Weights of a small transformer language model.
Architecture: LayerNorm before each block, no position embeddings, biases.
MLP neurons of a small language model. Each row is named by its layer, matrix (up: input weights; down: output weights) and neuron, and shows model dimensions 160-287. Each number is 500 + 40 x the weight over its row's rms, rounded and kept within 0 to 999. Numbers have three digits each.
After each neuron's rows, "fires on" lists the tokens most often at its 100 highest values on Wikipedia text that the model never trained on.

L5.up1876:511465491505507526479479485494572506501464461465499579530510470465542488533528537493532449516476514457406505579448487554503513564448467526523487482527551474550487491528483433491509499534531592531450426488457504486472501507382540545544449525493500490505513593558464468452565487496559508479510554535409554468486514596543532458476525527513529463498511509499524490480429570517438555539532
L5.down1876:531529571490547534458491506491430523509539496513468468546559459462514463524473425490535511560540443522450488520529504496425524500496534432526465487463570505562521494472507539496473480535541503502504512534457623508477454526521554558529563506553448463452494436611510400514493475533478539479463485526567455520534438521583528487444568484428487523519459485443430512502463478453546543447505
fires on: " C", " K", " Car", " ", "om", "iy"

L5.up1117:427421492557515586518567442499486460454471511475470513486448530523458509489541473463505453539527550509512398546483537484463534491469483471552473542462500446554453446509582530539503505515462522580514527457506531511543584522410503476550481458487531532554485540559465474524507472509501513580526483591524497463475551511503567479422523515501453472554616460539464474429543582478449503512433
L5.down1117:582551474503545507449437433511563450494561478474451508504542509540480474528481400519510447451517517561541522501500500513499485485514542494423446514489495540499528488521481526425496503447508466520462527478468516512522458489542491493384524485562504495520487446407444483557490536558504520492501515537515477534557563497511499499558475498569489461484575422495524518560468464567518433440469
fires on: " C", " d", "C", " c", " ch"

L5.up789:484444591455432512393524493435563487479526519486544439491506557498510471536448461506504429523600530543457454528491536487521516537487467534455420544522557533513515525518554463527483489428483487479580536496496536479497516446517435453498528449447541548413514589455443516583467564501523544461493537500460523546478484556569554525482427517397473520508442447522563490448567454496515505429487
L5.down789:534492468604494511505462485542462569473492473569467504538468510535524547528486547517421484547513474454550520485610421440483550499457447465500449436544507548523500473481468585520443527443463545521493506464587472478510471457557559548561431540543472529474442537453509524529519553530509523562547472539451497591487508563544503453512547558513489533509523509510522424521522508485473503525474
fires on: " to", ",", "%", " o", " ("

L5.up2474:540445503578449506549544468452552474511493475545441505483537520470540506474488520439520487522441464577459513551548467527485509422479501505516478478467493503514481583488503498454470474437435575451534456520444450452469539504504507455536501409457543488497515561504529524533549622459511474536529504513553451511397472528514470457517480527566506537495513552567508479462419535477534450465488
L5.down2474:561548550527409530538451420494457526521566483455553520538417466454511447427539504446480485485548502484491484482478476524527483473552504429478567533527525483484547482491488469531549527433457473544501506382509501440544491510495497488503507439488421437488463420451533466589484514414563529456420493466564510537467482548512455534486536569524501481503448503490529513432441513464517505489492
fires on: " W", " w", " Department", " ", "W"

L5.up1143:520542483546528536558496550489566453546559525438419440548503515525478435428518489515472564460554450446505468486563497529457501441446448526497419568464527501488536498538469464514462457471510520571476528558486519436430462464472430523469469452497484428467491498441519533399472431473505492515556427442488515518462499451461504440448495466474486531507454497473500526511480499529459530525547
L5.down1143:466511499505508467503525470490536491428488561492559485441496519465397459551485428441499536472419552455498562534364539520609486540551518534482484547522395538452513487498582504533526459533455474556501442506562485530506529514479525531484610556543454518499520525528481493549546496469511461495455541480489519545511527530467448566463464562526380450491455503545478508499496513521547511501506
fires on: " to", " by", "-", " its"

L5.up244:527462506486495514534518515491476468499483475518564524531489500485534433602484515610527540535538503532460466600600519543507492520473558443462553572544486520530501525521560515512509481478493494571482530494492457424479488543523457470436472469504487550508564489419494505455535499470489554557542437512554545533532528535500516524462546482545483486492481512484452488565476581536505534519464
L5.down244:561507423532502471460506502495497562469503506551498528503482441599523494509540576498481572572516488445581525501475505536523487485483453552485514491464541492530494467481518468523465500587460565511469428544528512531509491489505564490479493474461508547556459479472509505502532549500429455578455510478512490500476555450541521433553503405566546460434525404506512481539511480488481510516565
fires on: " ", "0"

L5.up2317:474523567484443541559483499507426514471484465429534451464509529581552421552496469515469447438487519496520547543583384474484514594524472501470512553439429438543434541466464522460464506469530481532478517458444540487482483467470531471580490490485519429509544495502533520453539513482456470443542458442491486515477530455505537546492532501517513481481536479557454469438525550463570536533517
L5.down2317:445543572522513549531490483513503507487551491455497486457547459546483527519488459535519504496474487503548510481518547507494483491494477542414449500526551493525516423485532580499562523498453493513459562560487480488499490425506579514460483500399520515517442499531558541493438449385464520505458493566561543494561500508441593421512486528441397564474483451537455463571478513507487493354488
fires on: " p", " J", "0", " L", " B", "p"

L5.up223:558408491504450528556531508475533502466529537472504559533502534494471495523564533468479400462550460490501513562505499485501540458569553478460422504477512479495432503553489517528565492547511466480509528518474530462485555498476509519480533522522546489548495510502532547469518528518448518559474452488422555519520486568498471535527421562486513559428499505497414457522514517554478402551526
L5.down223:588575570528523573467501538524594530538496436484463471474511482497475510519510469528511542503540525502472593522537526574465547544423499504534429485546496517467483502522492518514474511555518459486472461454403540415448523501444593454446524423498495617428503505480511541535530502430464474500546546502493516489539431543544540468478495483497474489457507510478509531491530540417443529525483
fires on: " ", " K", " E", " V"

L5.up145:503445442433456479480474480467432535528458489583528509503472537530510451446537503430512529449471476523533503530535497495475537521500489539545530429459514492484423509411573500451533531504567462551553527488522538429549472493510517476522526524526471504452481526517578528504408449479516493526472508538465544497522475510445548501504530527512437536495539529544458538524493455568474568617518
L5.down145:466447519457626451521512545508551516477461543542427528545442516564554508483448513455533499485522477494470456441542481591497480521537515546559449439480450544502474442502546511432463518500476503488532569516527600490542489487489455470516529529526508510521523495435540460476426492439490508479538488466530456482503531449469491516543504578518497549494489533567515491553458523511490562509506
fires on: " and", "T", "-", ",", "t", "–"

L5.up993:480557495513506487487465489403514524478514438491528559456460437447512583559541480516543529542520527484412501441504551475550488558486558487482484480547524485460446573541494529515528491446553465500449601472548478475466469476503592609461536516536535460514453463501558500524474506506457528560476381446550530448388473453600541499503536479500440561482536474559466500501453514549492493523578
L5.down993:478449519508521540525531428547617474473467506596439501470470527536431430567499405492516465496466550462442559558458515475493501524556480541553538529489466512529604487470580581419428464531474542484469441482527458458513530383530512476458502453485492536478529514513501514470465414449483500498543427536491407475474466537540548556499544507452537440393517475452495462478519497454493506519523
fires on: " the", " to", " and", " Pld", " its", "z"

L5.up577:426535521528479519514468497416505398480516473498503488541488510526515429459538440481503528555469492474511500513449592478512519507509393458544545566463539558590499481458491493507503482456533502499505462458476581494523535468448477498580490539470464481526520422429553531450495561485492481461522459453540521516492470465494469501504492532465476505481460492530463451447622501508552485472496
L5.down577:512511452551574504435476470516514501547511474450504517512494500524565541492540459469484495477472534483490498467555483513423465543518494473579439468484488582508558541554528529491512462473545493520550450556516531509517445439433467510499486520412481544485461462465529561504518444491527523470483455448528567520533448439533490457453460528539497539548515480546506488468562481444518457490493
fires on: " T", " view", " properties"

L5.up204:531531511429483438531484512509551463494470510540486554548523438481565463483502497432530544502519465517491438489517447487469599451433452497531513479474486508539522561455512533499555480500527493518478491543470534470512555536479492471496481535505408541565524477530557502519541474537484444444537451528555473557535438519507489484484498556446571460528594523513521419462556562526545519537543
L5.down204:484489511541451471497495394500509462540501518489474480504508551604492525511495406502524539516441486617522522476496402536508512555480525511555538498535558490543446468553463496524496448466491492522521534527467453484522484551477515550468463514515387477501510526481471481580498473486487549557435524501507480440528570451527428482500589448457502560583488500450486502529483520505524467440475
fires on: "R", " r", " R", " T", " t"

L5.up1149:395538539545500433510560610457489546510490505532537430512489484483462476470462514544521481640500541500426492491518530530506492532497463547432513478469520499424552495486495508506531506481563501419464498583464582434478481501557526497551471395434477487547517479479508468534477537486460430499501490466466530500554529470558482532545536432400521504535467483584442555470530516454462433545455
L5.down1149:537512515457465509530546450440466511515489513435488503495460504494441493496561554544512532541557457508454490531550476510522480513489449498484540530464615541489502433503521526517531483463530415487567468515452507473488434519550454427526512418480472538497557510436515550550466531431542473520510435476464497473565499516515502585492503429428519565521492558540459475434498513454521473492457
fires on: "F", "f", " F", " sp", "af", " aff"

L5.up1924:527492471502489451497542498446501543528427489464514505470480480545515498518481508541470567429514525512482416608600424447481533536425488504413464458478498512461458463497618443610474513467434500520486473483536499511534527534475529452511470402475554575453465546518457482459503481509500509473592490521503493464510489512563489411449572477500441477527496482526502514474450511593524559404541
L5.down1924:502528469527467545460503519482478472565429546484505468513482438453570468461518444501451453450465529452458522525488476437449485465506468391453457549531493541522420552435499480515446462479481522575476477577473539515550502496505524579477531496516532505501467534496404482494506536509482449487547462494458442481476542366543462419471523494481492494531442513418483486442509469586470496559537
fires on: " (", " R", " r", "R", ",", " Rio"

L5.up2256:480520515471446514482502521424475468576517476559498456520534547543433477508500462490511545472528490564497415450462539487518535577460582513398433556546511503401412428531505430499484508487492464491489514487452533588439508446482495500476455489470577472513473500462448531476457513457562482521558555525535525511510453484572476516486592545452400562498548567458519485460545498564520561534522
L5.down2256:569539518495508493532517497534528423395545531507505435477509465484577518475563469559565404543483482513480497533472458425496500462549495494471424417453481562547510532510538558495556447420503467462480479537536513505525491533551464545523491435468412500470545498473600486536454469458481601501506518502538486547500565559505488488457482441500484416460510469478529448543453486564513561518483
fires on: ",", " and", " is", " (", "."

L5.up442:519525544540465530453485513549434530515508470578441476487498499500394546529484496494487523491496483476474430578447515490561460531520419577510533514494540397491459516456511422524524466552461489433497481486447573457493497457510513468474513423495498473468533609503502498508553443455479458505598445521494422498562489496466566505452502524500565488484520515519444455548469454440495533465512
L5.down442:464502489529469547498511454555495529503530612493522506509473499522462545430497503500443496479503512474503517493489465513554470535504488440553437529473431573498543507522455507537552567468498433467441524440454508548475544475512487524520464539598513460560509421476438533487573457531445480432518546496506442525493509532514492501459521524563505494536462507507451567621445437613470493475530
fires on: " C", "6", "C", " most", " Cl", "5"

L5.up1597:541559485490500512498463514511431453516549514532549437539503503428493513422490475518519471526487498440469423559522465517525550553375488499468499542528529514499423514522517524499440452498564464481503541416562526523444470427504521539606495499460523511537466392501433557457533481480482480521508531545427455533523540486516450463504528436482422457543516454482509467470504511461473507490446
L5.down1597:499438527512505489503484497551481523524509475466530512438572555469522499527516495546609514550478515565599498498482513483604465448472548549483473501492535483512497443518380477502504501523471508498505494580445505544437488568464486497497526506478479462479534428544520439458559516467522451502485499506464462555549542543486508461448427450445530512469541520568531507461480512553484519479579
fires on: " by", "C", " By", " Ash", " at", " of"

L5.up2177:485554528456497470463533531558481618523447584516393533461500548478494473514526535504508549469547586437504465525498535538471452466526514556445440526467445499429557513544533439540520508463530543474430438514535512503510478508556420424562456495490459501512470429453425485542558451498528559539452487460518498512505416512527409504462559546483532522523416494499457528477532521532507547549480
L5.down2177:527549575459480470507485514580498498529469519504417504451502537486442490542566509527482524493461469520551524516428503435492540471470478503453461434462440481554557485490487565443550582560491454524568433495505480561492465495463525444548550481469485498496547445505399492521496509483518553481512593505504533549584475512473536547452515518479449532482520511483485456527489464544529505458530
fires on: " the", " or", "S", "-", " to", " no"

L5.up1765:493518460468451524513517502530466510439548494511501493416500532553458490414466455501476501535484495514512553475459491481522524541482519521515465473395494535486538487531447536518572485514474471465507449532481489429489570560479557503548449480489500429497540494517533453461535536506580476556535492501509551487534453434479508489419508515467523461541542601463468493520500452509440439527527
L5.down1765:473511557488542613544464520548495515573627473482520502480462481445437450540453535495511484573544547488518517472490553485521554544505462473428563519493530542467572502483483467546509472541511510559492607554535553480587462561568491532533505477448473524498395434513500489531472563429501524394590557458570479520459512451545553456569512443480516487455458567506514457498474505531461463468525
fires on: " W", "f", "W", "w", " F", "o"

L5.up2120:513453440526464589484463494515512533471493479490512490483473521424453532476440502489527485543438484584461491523430426551512512540476515547453563542495572554495549470527548514551488593555457477494571512481460549503446446486449507489516529533460451455530516485520472500515525473467518522430478501520486515447453508502435464520467527497465449513576525415503405517486470482505544522509470
L5.down2120:530391527490517463560498524450523459508529512459462515484421524430462598543487545530515561517518528527474489564489488444539437531462550526445545528533547453537507521496397495515470513497495553443482448523524532515567519509522565517610479441434452523452529564423491527557497479430459574548491462496458479486473534524448479553428486499486526518491495484459500537503478511457501481537523
fires on: " It", " In", " at", " of", " into", " it"

L5.up153:500466575444473454540545567550505497491525462494428442524454501509418545592438458429519502521424512467509516487542444433504517506440555524531482469476506386493559456509497508544502557542459441516517567436420458463491489503546514519488505442488520450550618496545453533495468514474454482490527513529509474470500478562471546501508560525424476499508514502527477508514531438563536488539539
L5.down153:489576496581448501478516492503522528520480508543453482479551526520486456515498486469517511570497491468548520507557504510465515494480512515507491480498469570384518461485475540494499474481480511527474522456465485393521438525543527511539592530505543492520531529502524518513530498541565498512493446484489495524477502453567481512449499501588452494511558461474459478509480512561537524549469
fires on: " M", " f", "C", "9", "–"